Part of a small language model's weights: tied embeddings.
MLP neurons of a small language model. Each row is named by its layer, matrix (up: input weights) and neuron, and shows model dimensions 160-287. Each number is 128 + 32 x the weight over its row's rms, rounded and kept within 0 to 255. Numbers have three digits each.
After each neuron's rows, "fires on" lists the tokens most often at its 100 highest values on Wikipedia text that the model never trained on.

L13.up385:070087118119125130131103125177134075126214126181184118162167108090125103130201139104161123092130108081089169149157142124138082152109149131113176143088131148163099117086058063102091184125101122114125123060153155111088054175126219095138052106141102117128087100135097147124165103118116103125041142132123125123126080165154103182126109128146167182098155153165128135139138127145124143088075
fires on: " E", " mag", "E", " Reg", " reg", " s"

L13.up621:117114183176115145160146059072160081074152121102113123112126137146191142113125141182124150134156146126172145158094109156085115155148140141132140058131133183078121050182115139077153148135123087114126153125157059115188114088134152118089129122142121105118111119067173147107128120159123110090141089168100148121120137114134185118127126152135150108125084153148129128128163121120114078131120
fires on: "0", "2", "9", "5", "7"

L18.up166:169087150105107035072087151183106141169145142141088095141132146148152144129120130032099133106197139152123201122143116186118134134149195229099080152122144114142193158166184107145134202144161109110132122164152089104145155110121083098112068109118124096144103159077083168126189066167166114139123134138097143169105130148149157137113140112128109098117156103144115144164121165094178137091073
fires on: " ", " d", " per", "ud", "ac", " Per"

L18.up206:123112152075107160152128140180163177038114160150130122201115060148121095150098111117139104106101027141144135122108124096158092093089072172127078166091132090101127097144119077162152132146128138141131122145081094109161130123132110137120088134143151141095104091162131167123167129097140126170099191173153140126133093139102114157139142137122119080145131106129146110133102107130174151119135
fires on: " ", " National", "0", "3"

L13.up1069:163200099151180148139127143118142072067130076201137108135172135209176118175136176104072139149153114145122104122125147124109174132107118126101134064087085101095169098097108101135133179110109121078147081135163149122139095130122148135162116119152118145122143087170127155137093134099106117120127199127161123090073110154164155131121152132176213164120081128130181090159153112089123137166104
fires on: "2", " ", "0", "1"

L13.up1521:124102136174116116118109105159148157177114054169161134160173147109086175172082166108111128113177150164108142144088121181154114131118146163142173126123151181140090083144151208134100157103120138088133154142088056111144129161152103103117109164133130186126156074200139111072131125119132122138090085111095151123135087128104127151088114123152147125125081151146118123066178163136139057168097
fires on: " r", " R", "r", "R"

L13.up276:151169146130126144124132123105113134123119064150190118069120150121089126104097136135129102119110058151160079145105113167112118042124174102101094163154059184145165082116089103144139178112165207176117124169162099074076103162124164127165120100157133157181138140131146181100126142162188105136166172192117123124103168091152156163131089096154157115063104159091193154086142086079143126160142
fires on: " ", " |", " in", " March", " -"

L15.up670:145159163070110187087089148119121193148141086155100117078097070131138112093145136123107108146157108100138155150110065067152163166067139144146122182123102058164067158155131111128197169145121123121045100101129169112147081142118111091089193163096080142107120101178141139172150149146165126114132147116149197149142149105122127110115106133121113112060137183063139056157044151144153168138143
fires on: " w", " m", " W", " |", "===", "W"

L13.up86:113054125113160165099129140107110147142089104194176137102134105080148132122135188183127156121126056182182140143123111226167188153099150165135121170136140107140097134138078181135106108128081133173100123159106149059131088170174170120096118108098128101115166089115174186165064126126173163117130137134172196193135191099090066044108147098140111137098063180061175171147130115073113145088124
fires on: " |", " ch", " W", "qu", " in", " "

L15.up1321:122151133152149097122170111147132093116130159057116142074115085121153092186217114094039113125065104189139097136066097177113092066105146110095088115112125096116141109158164116081067098096035130136098133148109103180136134128110073131132139121135198094151181118165110116133162136129133164129120139046154099122110168173168131120123128145063107127125091171115162115080142119125159179123181
fires on: " rem", "m", " v", " was", " and", "ric"

L4.up536:137133151131073119155168113129106057138133129210155116137178128154101084118113174112131160085186065095184167087148146142125084073076139064145156087108068157150128157113121082092111072086109144094160127113086159110122115142175157110125105162170143134187113142136076174128122139087083083093127134150135110137068107158159066152096109101134148186135179051144105100129116149107070101133186
fires on: " Reg", " reg", " se", "eg", "ec"

L4.up965:098113141152099086153095124096140058185133145145081141093106157137177105110105135132091164124173154090142129144126123137161111135102183133108113070091103172111180107130129152116162063130172125077162171152160082102154102130143162081128150068115101207110099118182152088102129123095099127127129116112168063123106111157143116206121157137174097077053085133116160045150171135113174177137130
fires on: "1", "9", "2", "5", "0"

L13.up214:087098123122089121109159067097156167166149113154189092198140103068149076139202166156148117078106157122090100111191158149149129160057136130164129098142150176156122129115168127124137127107066128094134115092136111092121126158134192117160129189127116085104123148162137164109127151138095128131094126125185066128124127124109126130103123116095175158125134155121090100140114139128075158133140
fires on: " E", " e", " fl", "4", "E"

L15.up86:136110180166105118116143099122124116110144111138118124167081057152116115137167163092103134111137102129140126141164152095120113123090147148132072136080103089075106108125121119115178136120068129046161114090155087164167164138012104158090092169135055133102098093139084124115110103121092140145142146113056112124132147087139080087159108114150103092107113160138148178164107088099146136076126
fires on: ",", " |", "."

L4.up57:114143110136096166166112127054133096218204118127129109151187109122064155111112128127126119146048086163115158113171112090120122088187144114111085145089114078124141101122119099114117171158090168089143129141129161110138124086218141140092100139139141097121108180164074071117146091104132112165117123108131155165093129111126127212065133123153103162120088160135164119147146077106128170123129
fires on: " in", "ter", " under", " per", "ic", " "

L15.up1171:187101153177143128128095086146091133098141124156122126112159106106155094113148096134108113073159149120047104169169135143148135129088144182188143144122156091169062118136130168183094142106112171090154180095125109161124136149089154114112134123148142182137075104065107144113113134116087162093116152136177109098195146112085139170103128161153155160118121122143058093137199101175152075091142
fires on: "R", "J", " St", "st", "St", " r"

L13.up892:144193107188104162130062116145162128103160078073147136160186152173126134099151177088114116198142116049115089150141169118071121132101183065135077117134101101159121107109143141117147132124146182044157210152099111139086135155132154096116130066136080110102139146149043157081144142189143155091144154158071178111122094105130128215149171131136092090173151156093161082137071100128160123098122
fires on: ".", "2", "3", " ", "1", "6"

L15.up141:054146102085119181088125092094112149132138127143094174119194113167085183095137122056111090152069142094117089174087124143059089164093143121105112117113124189137073112119136152149091165150112159066150137103106090119154129189147172159120129127145126104060143154137118144119112139134150135209155149121100162106113138101083140093131115123139126061140144148099143136100111105120081108111125
fires on: " ", ":", "5", "0", "3", "7"

L15.up795:112150172156148118091084108118132165156134152081160104179149121116113102054153083128113083187178144180168078140048135123100151133138123184097160151099081062125122149143111187112107206147124158142164095135122128119207149088104101125120129088139152151125039150210129157151157104060135139103143123182120145089085114057133118160138110143135082166106107084130179168062155123164101177144154
fires on: " \"", "-", " un", " p", " (", " l"

L13.up923:085043120144159132103137137105027182148124069112137052140131171172112098156179086129159116172097118208145063136128098142147113074162156135176150096187139126095095075133156113116083083150180132118125106149111124094149047108171127135089131111127128093165121168161089135098156084098109121125069136119156136098134107114125095140165116149142111137116146150121148140108106154107084140098105
fires on: " Al", "Al", " Mal", " Le", " Sil"

L13.up907:120081139174143142101133127094104139084141142078097081117109129142182093072131156131141083146119109115155091137133203127126116093100129152087081160078121099055100154103119113116168148117105126139099106101166106133175142172102147112063046128142075092104077133212118152159107115076118124173122154200097124106120146056129119133161155115140101102115121133098111157160055146080092122123112
fires on: " |"

L18.up265:190151105118074189169138136115163132133173199137115098144137147143126126154121094165138087113181082196079152122127083147124107186130131127083081144085126118144159179089127095129098162149120092158127112096167124112152127130155145165154074145163190112115107138108150124163129158130160092137145122108167117140123099089072118088081124087117160118093189111163090118097113114071141105096119
fires on: "–", " "

L4.up284:145084069177153086053158087154097072126129086126100155147143160171186117148123143103129166135140157074162167145172133184186137138130191113211188143079153067154143160146158106088141111160148144072157133194174091118112160194104159123105083100138145167127128113162136146133139172147150152160096109090105148109185096141109116138087168108153112120115149180140123092122189114110115159105127
fires on: " |", " ", "ons"

L15.up99:104128114152190123140182105158126204129106075114174077172131100088113079139091110097088133138100130111150157178180171181101107115150185139198164149116109120108087128154154135077034170091131144089134100117099143153177109090138081132119120185157148128214145089192169101096130168132105156086109112152133105130092132109099127107109100103165132156176121131164172174184131127150063104118115
fires on: " R", "R", " del", " No", " re", "ro"

L13.up596:123136098184197228128110143182165140139150137149094176096119067083102192127175132103106095136099185132101118159106163105098129099147135122105134160101178125134134105200100093102082133095092133101133151131213074112147155131117070153151127116148130135109093103138107077118140141105113153120108118139145120135137124120037083098112164089080108125136090099144142113162103167155156079092118
fires on: "o", "i", "t", " ex", "or"

L15.up750:129133142143110054134174095142063154133124082202077110120138129106137132176171113127098110181178112122111168103155175114164128200133190174157117169134149108081129216166123099124103169126137154125138138157175081106125148149125159105152046111097092108141127135129086159106110146102108082099111096107101089138105157119087089091115187160126181147135182138156140162150169142128124150091067
fires on: " ", " g"

L4.up1107:213087093133127149101218166070109164145171110146063101122136121069102122150133156105138078125137070131116092120110169075159092065163098167136124116149141156144157083117153106093169170085218091120171142110164118158112137132137120130195139089122121160159105158113216140157133150152104087138097083137196157130110091090120076185038147142123135160136171133176184123092062168122116115177133
fires on: "i", "al", "y", "an", "a"

L15.up34:144146148101101125080089137059145150146120125141094083126080140161064107140092070134148097144146192206098118090078148197109172111147127155100162171125110161198144174185137140118089195130122203136179087139127133126091106140159162112161171095113149130154103124118147135083128118103190131123165158122114128178131155134135100134125096116159172164086078068057134155075145152151199082130187
fires on: "'", " un", "-", "pts", "ail"

L4.up893:137100135114105170125172125086119085150141169085119196100095137125131194112086162190196148150157160108127114147100145148170098103156179101097157153108127166142185098142129165063145163131134102138114144104205112049173082127085126093151201092130106132151093145106149124152149146187149117124140105125134117141145160152155144200110124118137138088108101185144162106094122139164118159127154
fires on: "1", " ", "6", "3", "9", "0"

L15.up1455:151132096115085123162149119089170148179076067167167118078189040131103162105175116120139121142145179171162190140125118146129124081088127145086066099166111136118124110102128152150093090114141183109119171152127116144156082134118110121113077128089148131091151126147112113117134135091114070095097162137081094164176106079187131152114126118126150129146167094196164172126095101104085138124147
fires on: " l", " L", " b", " m", " a"

L4.up1499:124192121089179090142093147186140099100089166164107128131131056199159164152116104157103093061072053114098137143114146070177121128114119140099117092169147126097101132127109074087142145174100128131124172171129076159144132134135126155119121125159148141131141122111162174179130139110124129122115052091149166108130059104148129157125140123106098171052159150120181148104171134097148159195135
fires on: "or", "on", " of", " for"

L15.up620:160056141192134088124081088144172166144132061166131193088186162115063129150114106119101096155175122156136165170089109190135100112126157127145081159069130142118176077113188148115103107088131105130119121123066114137157104141154127124128121175150120142185218075130122099084170170090112144129152105124091078143193138108104132113122150155138167129093131113130168096104129095134110126116088
fires on: "R", " r", "m", " m", " gr", "M"

L18.up1413:139125114104148165170098161117121122117169129172100169166134181156197085119133100164158073120193060119106132113122131155110150159174156152066071140141085086115112138081122117111156064144161085081177112126068162095115120108139117167090112113170183145105141103177140120184145129124104094104076154144204136108106069121137067204126153100160163105155145143135175119140137106041175196115099
fires on: " "

L13.up471:092098051123135108116164134145134172150129171136124149119170129118124099107164138129110150075131124092155066147112171163070140155110090210072068165111125229094145099142145099076162147134162072074113143139185122083123135077143082093162137098116183180137086111080128148100107217109134144150109137070197140163154135098148196108120106097161179171119091114168126077137129127124110112202166
fires on: "i", " under", " in", "y"

L15.up1315:133177090094089141110134148124100077144104140109160118088148116122107133143148124103103126106112103142118166221065158142157116150097141095102080098117090095123112158138124122150186057042063115127145112206083137128122104167150127150120094137121118141108154122146138158090143180084088141135110103113140144120163162110171130148168114106122143149096128091106164164080112146090079164166154
fires on: " was", " is", "m", " |"

L15.up764:153096131096162121131086150105134103045112091179188176196134141083162158098147086154171132146135141125086104169058142159097141144145197084088143156095118093154118125128152208136096170119140177144098125112164122128145135119145081143141118136129126150125128060174097112119145101149175137121099127100118154158150131098124182098194128113157217180085145140171165132144134114181135138128085
fires on: " R", "ers"

L15.up41:094122140165081129095173139158101149150095153065095134074119153127131142156169121141160110103149120184120069110132077096138145060175164168182136118089112103080116144130103162123070183144153180126141162116105155093142132069170170125123089051138076127143117128164077153127093179089120108121118120087111132083158106058102121158057109108091119183035097060128111123150106126119098094127092
fires on: " Al", " al", " he", " l", "Al"

L13.up1111:184114174173159155143117085145087156139074105117141142096163114158135163165096078106146126150139098142109163150146136206087098131127130156117215130061130117154100147090128154130096156121113210115122146082116119116175079156173062110075126158136129138143163073128123118078100196116165117115064107080112070131179132112105219106162164142111162170094123162138150128128152108143156066121132
fires on: " r", " R", "R"